Weights of a small GPT-style language model, trained from scratch on English Wikipedia: capped logits, a variant of Muon for these matrices.
MLP neurons of a small language model. Each row is named by its layer, matrix (down: output weights) and neuron, and shows model dimensions 432-687. Each number is 128 + 24 x the weight over its row's rms, rounded and kept within 0 to 255. Numbers have three digits each.
After each neuron's rows, "raises" lists the tokens whose logits its output raises most directly, leaving later layers aside.

L6.down2567:119135165135138132136161131104116136128147154076176118097167106100084136161117096130100124094155163124093133127177097125127136142181151127122145072131137144111128139135157145165116109167115143112104151170106148166127135152131157110110127156144150092107145120171125177137145127119098143102167123129175144106113112117115109097126172106089164128125149094125115102132096146147097132101155095116145062116164126125159140133122116116076131137091144156118133145144092077127145118090122155142091089219095095149166141133118123135120194132168114075119113136099116131089150160130111115153081124152140116078121137097115120118120108148106092102099160110134131127148116137150151133131147131124144139178116134136121142108110124103161135145104175149149165186095136133077150156143110080
raises: " album by", " by the", " by his", "arty", "|---|---|"

L6.down1583:147131154121129111087133107177097114096137129127142096086116109104102097133144161132117068203124196140102089128150147160132135120111106116104184118107152141096126119180102194134113096087181150117130121091108114113110136105143169124105151132151110121139136108135165112166167164132126103099118200152089146119105103153118126131138152124085152189138138131111155156108130138169124095126161129124100137120142167126133120121117163147172115135146119128095093132139158152153125130141120095127085123139076152143134127129104141135141108125078115167084120137095120131142109118102131127130093113129174136120154128078173101131191132130125112173137101131132102104155132109135102138149160165151131135176117126115097108105105118131112140125109122113129147123118127125157150140093170096
raises: "ids", "entucky", "ansas", "irst", "ings"

L6.down121:100113085135077162107081147152085106132153098083150115087130169113097150120126117128107170138106113119114144153173135146144127100138135121132133145144133149146105115138151112109116153146125125150132085135073132146134138136099148151097149118114101128122137125118141106102109150110130152118106120136150152103100105101086163138108119156124114097170096125111164111109120135146166134132164112159115133123153133127139159154134078116108152119143150119105157108133084156122117120078117154090145148109145127130099115086101142131113168145151143151102133140135166191112183141152127080136130117129124110102091130206121164120136118103125105124106102150134140117065126145149118130127133132128133161183149139122114153141158151165104140147122098173124127115128041111115138156103125087
raises: "s)", "\n\n", " Other", "===", "s==="

L6.down2794:147123139113096149113118138119165091133131128131122159142111135123121124109118156155124126140143121085153111119122123169134115136132104108124113100102143119132140133132125134161129101131169162151143129145103129097134127149104109149112102136129117158129161129133156147153124129076089116162124104117108136150139197120140119121117151124128095151106115208151126106142120082109083155118138114095147099084105142106166112108129135119102154162111131130107111123110049114091135106125121138092116104146127146123089134146108120138161109147125077135177115132147104140104136134172109122141137132148096111141067121137071138095118114157170109155147106146124104113131097113119149178101172088131171113149113110116105127169113122210093139151139106095153191164158165153168122112091134131
raises: "otte", "ier", "e.", "e", "e,"

L6.down1335:111136152170138129142161133089109152131068150179097127118128123125137123122118166132138176155136112193135074099108153145089167099144132120170124150144116146118154171172106121143071137141119126141154127118093173097132139114123115142167125111144151122129139126092123149132126091135076136104168120104099145128153123152119105151174137134125106155154120139139125146147154085126129140142100141114099153110118131172137091127113131132058100088151125110142170147178101181097124116107134160132120131162114163097129106113105156123138127127123137106140148131085120137135125153121120181123165154143073100135099144099116164079134147115116100110134073128121162124137159119111139137094121143090094127095130151157121146147109156157113107132139116125123131128112110136123094089127137121
raises: "key", "'t", "or", "or.", "ated"

L6.down2292:067174155145110121130122148108105136129103108116096129101113129134112133086127112140109151132114147119117090155126143127144132146157148140148125155108165127093128135125150157116130175103140081094114121142111129117127149143115108113168131137124116172120149122120142106120157120152133154134120135160138162108151139114149086148145120118111145108119120141087160135177130129138108114133128129093086134139122128138135129129159138125113129123160175149132113116120124140081138128161143163106138122108111150158090148135136140130141085146102111168155136141127150126083182170118123128092118101149110145126101134113101117156118140121113152151111133125138154188184126089133126137094114122182129081146131095101158121149086106123149142169125121147172162105066105120119100149156143169
raises: "ard", "ards", "ellow", "ild", "is"

L6.down903:132095134163131153162070140118103107166088126121141129123148152108158111089115131098137121148106138155103126152131170126131117106173144140144103108122121114118163127106115132141147146140124136109151141162118125140124133126133137156125101143151142106105107116077151110125202126111142075125139123111103103129145103087169076123123174151164135120130098140151142130081126107146162122151128145140114142079108155069156125149106108136107179142152096087141127125096124078182133142116162174128145128112141124151136108153085149126183116133119147108167115127170149131126131141133120105144115118135137120128126066131159151107087138123165119160153136126148150147180091123117113161132150148131134167126095079160077106138130110121174087128102106130158156149116138145134127148106119151
raises: "h", "oa", "sh", "ila", "t."

L6.down1059:135096122140136150128122115123141169067124145159135146124103137143153105149153089143126141139103149133188117106121137141148105111169115145149124096118155139094155132124121137125155138107134152112108153089150141157144125123129096082149081145151174129138107162121164119152126157108114154072145115140116114141166137140121146108128147151147091101104134159151107134143111095193128119134100133132140136159086153143084130087138136111101124108176115132136143114108116133160139144164138128063054130114075140138119156114110128170170169106118132143160139101124113200142142168173086163140147087115137156130124136167121127140144151158153132134121160196137146156145131099140123129128137091121101133117103100157092105141135131154123124152148096110144091148123083114092095127115149094
raises: " example", "est", "ced", "ground", "ces"

L6.down3067:145150148103114150156128126142162142133142139114118136169162109121069108135118115129143141134131159114143120158153160128125192155139137180136113128117135090111124100124122117127090155114137087109098142156114148104145153120091117126116124136134121120168152125133148095132130135163163132108119127135092127109146158176094128152126113169104139096123140120108140136146162148161119116159110145168104156104109138142130141154171105131111128161116154183154123157131142113138142132115158155127100079108129133108124106089121109133154103106148139175115129097146107128097105160159132109124117120107159100115112102110116142110164125103107118149153099121111168193125169089136095138123108173109123150144168131153122158093127139121144121085147101134135115149120141126107114132098113101
raises: "ard", "ards", "ne", "ge", " Direct"

L6.down1195:197137156125133149142145128182109142163140120163129154141152130134145115100125137123119185110149160155149082144131066132129148114167128114105144161131100138088084148129177107091162095118105145110139121134147104125102106079132128115142173163146102132157175137147156108127124152121157147153116167150104127105176139080114136127079106079144088102163100083130162165095119125135139093154168175178145130116133152107117080121102100116126090150117127132121147082138119145126174126134183180098102157163155102135159125135134102090113128181117157133122139161133115121120166106114139129119117142131117156102128128136110103123163114143131128101129137128108102128118124122132127131159106177107093131152182093119124090135085131127144133142127141130148176113091115134101179139094139145
raises: " daughter", " son", " brother", " sister", "air"

L6.down329:149106103102140106093176181131102123121143137147132131093108126145133134148124115142127138123096094100150130131114127102138124135162135111121126121121152131132157161131114151146119107112119103120150119140115138151148147153171144089139110126048121141119125179125134091158144147135130102162140147157125149119172107121090137155121146150088167120189112148147126156108141116134129106140102110144149113112138109142132090096109119131139109115157188142137162160121105119130131107130135105121133164124128168144087182114096155120174098151114154093130103132134115131142121095145127159106092147145130114092159123168139120159155115126126105144108095153087108107126113091093096118086123126124112123160153147177142098149119111109121143154130113155140111162101087127142118100125117086
raises: "ional", "ionally", "ant", "arily", " Cont"

L6.down382:120122148120149138123118119157145127147121129104110156102107129094164154099135120109121131088122102150130105176125111129093158092126119113102131125128135130104127130113148156150153057117169131166103101140139100124112131132148093119140105138179138110109135144134154103150104147128114104113089116137156121131127133124128119125150181187094112181100101162129116137138107128114119134125114128204131124126134153158172145111124121151113100121128157106115168124176122158126146079160169081148112094125111147157140130144122106099067117139129103152167135112117108149187135160161120096124102109152120152144103158146115145112060128145153186118142131142162123077143107163134146152140128158105109099143124151110150124137125128180136126123125144108114124097119122141102130126144115169
raises: "oint", "lay", "olit", "ublic", "oints"

L6.down2039:139132102144111126187128146116135146144161112096134117142159067156145161121134104122125142141100153137127155111143142116134157109123205129156136124155140146125106124121145143173091096144111148136150134124135151108122115104139113091096176152125136127151158144156178110104106103138140121160120122177154142148099119142094160103084133133137115112138125107106169111134128129074104140141150115076100135142112092137131088109103130100098146144155117120162142128114131091105143142150114113114126094143119108143139113171149093136141159118150135102146156137098134112150088123152102142126132100071109076134134103102141087119129126093115120159112140109172076123110152115127165132120116151121146133144132149097148121075141138168161150150149138162110125153136153122120140144130084113
raises: " by a", " album by", " by the", "ed by", " by his"

L6.down1063:133117140077124136135097083119178123138128111098156130122130070127147132150141115100096145164132120120155120145111139111138128123112125125142141097149107098102124158127114078143123135186138109100133158175108111141139165127120092120135142177102169166121144186108171120105095095086156150157164115170125125096139111135119148127140101133103128103120147126109186133186177089180099131101117114148123101124123089090111166118153136102110161125144154125098155127110110153147178077135106160112101140145122138121131143123118138142133108125096126117119140124139186124112120139110107117109092109109152125126152120124131104129131111137158118106126096118110073123135139106158122123087134100135063123133116102133101193123142130136122112125121098144157113144132105154113168151097134104
raises: "ce", "ced", "j", "ces", "ate"

L6.down629:147132111126127132119128098117121103112113099126131144137128107161118117161079100076126138145129131159127138155168149095116146126142160133116131165069112137148139133157169156124129133117122090126162155132138141110115154111105162134105108136145132127122157094111090137148073121150161149151103143134112136184134151143106168129124123155125149110108106118131090126097134086090068128094127116115115098121183123146118195134130148114145132137163127113073142166123093142131140090149126143091153125174117123089132134142167131097138105150049126146126124164154126172108137169118138121127132164084083141131133157102138081090123112107109133106114177123133127111081135126108149132123146114100126149159151153138142140146108090129133086151102139159167137141127157152098096093155104106
raises: "ston", "st", " following", "ç", "č"

L6.down436:131097109126158089077154132122132114137177121123131138136177158094143124146117135120149155151126113194099183144146108145136084096108106154095141124159149102098130156137171136113169160120127126116141131148120122098152142117127097123131156116103167149147077143135150109155167091123146155116145185143125150138150118102182101138138157138104148138128110129131102105114099126130107104154104144110176120117103167124106134140137119122150141108120101068195119127122165114101140097168110123142112126160114107095133127128150113122097125162120120140128129128122128122099122140120116171108135131103106119158086170106113099113146139140161131164102083127103099165127159168089133154116119138147147158114123127101141133120127129112172138120147123127142124127156124134164119078143129109
raises: " former", " retired", " remaining", " late", " newly"

L6.down2184:112114163167139146132103117143096133183081139114108083163112126075131159159151177155116144132179115119124140074129118171086151068137127075103111108150144123130141145133160128107133164137111139112105110100124107120156107114136129168138175145149118106055175129131092118113163130132133138146143092130113144175104171117161135093129098115105100141154155147103076140135053061119138099104106126164139127136122108145127070115128134153104108129159140155098128147129133156101092147172135134088136172124162190114145134102126108085089157102149133132132152131151112157095138153101107128096121155115153098175168166160116130141151126165126148117113115153121141108144167123170128139138117126156138122120114131117112125122135127081061140138080130098108138132106121110118158111132103102
raises: "at", "se", "ato", "atic", "ed for"

L6.down1043:163160133150164116137149105114101080148109135140127106135137113145132117117144093078133151136141123109107131121146110099104152110129129105128114174108151154091089119119074096147152126113107106177145105108115131101155160177117079147153109161153122121135144125099147111179087106156099116128134111124129119100113127106111153138146129103118128130105152116141149094113148108086146166111116107111106136102136137115112103148129131172100164159140147094100108136138088099154157115148083159121137140082107107097108161144087093114162120143131137131116074142100131108089147117132138132123133109141138147122109149130090123101132127183138171069135116102105140154132084079127120136134113149117126118094136088120102119160066120104149111136085122120135173156098121134140133118143140161
raises: "ori", "ore", "ar", "ury", "ora"

L6.down2990:113126168101131128152107128090082118133082129167113118114151092157104070137159157109099156100130160094168180115112095142122112108090120148165107131145082085122092126152136074198121170086105147091119123126121128141102111090138146101120106123130182141132100102136140125099144106132100145150127105104109138116130131124124106154114108105122105150108081087161122117117158094112164142157151111159098107140140127131133093130133159117136087124100119080075119101171119124118140144095158107077116111105125113083128117133113092136133130177144141143106129131156168124151115131086121095160103128126133132117155098167104144110112137129137097130136083108098091114128130138119119155121103147133110112140210180170104170151118163110133119164132135126156138128157128124116116140113139114
raises: " known as", " better", "itional", " known", "ership"

L6.down14:126159141129082149129129108165146103123115073113127114137103123140108130124142148147117121135104152116123130165113097139159120128119118109111125120156148111115119046139161127184134121129122135126169156119164133153118115125171108111075105141140065119127126119108120124143105124108159111138133111139120099108119103156095126128099160119141099156136106151138143113146119174139136114077129114149138146126162165118084138120147114095165085147088075166121144099120118107114136139128117175090145104150107161152145144125119123115142135152137119149126157128106121108138170148126096145160131132122142073111167144104119090151155132162116121117149103075136122117092154131088144148099137119155147115116103139119158061104122133169088079125102076161142130172129166112080171143178120084
raises: "til", "ts", " cultural", " Arts", "ts."

L6.down1594:149124162071131143162121180155145144109076125146124154159128113154123120168101118087101144141093089138117102118144086110120114162100106104125141120143112165138127136072100115140123118126091082119139079121119143130165140116115098125094117158140118136156148089157117124128101116103147147150132132164130160138107104106082140160119131146161142139134131099145131119123139146153115144089107157139157125132101121112128123115135145144132129094153101157089175092125153138110145104152097124099072159152141117111121122128119137141175124121161167123154137138100095125147125143109108109133120135135109166179081102135125103125147149116125121132119146114111084126161113153105136118096109135084113116088126171104132122146134151137143130122097168134099155117119132120120162160123143137
raises: "ney", "x", "bor", "ality", "ons"

L6.down286:153141113097136136095092111087137110127140157122076136120136128109132091152137149114059131122129100113165104087110131178108168097135121133167139118085149128125119142133115098141121115142097126151124150125101144125126082138125108136142097112132152110109089123071139096094132114127145125125119160132152120177160150103104138156149119125120141138120096117113139179127164095156164114104135135124097135096122135132127117107113121141145120146148156122100145112148091115132114119162134096100133128124139143115099128145138151095117144151122171162107075129183134121096154137153170150124149118154172110120101157125060113103132167125126123170126069102098151110120157114124124145166101135088134167105157120144159143139142155103163161108117103147089152125106057127136147123133174127
raises: "ments", "ional", "ges", "ionally", "gy"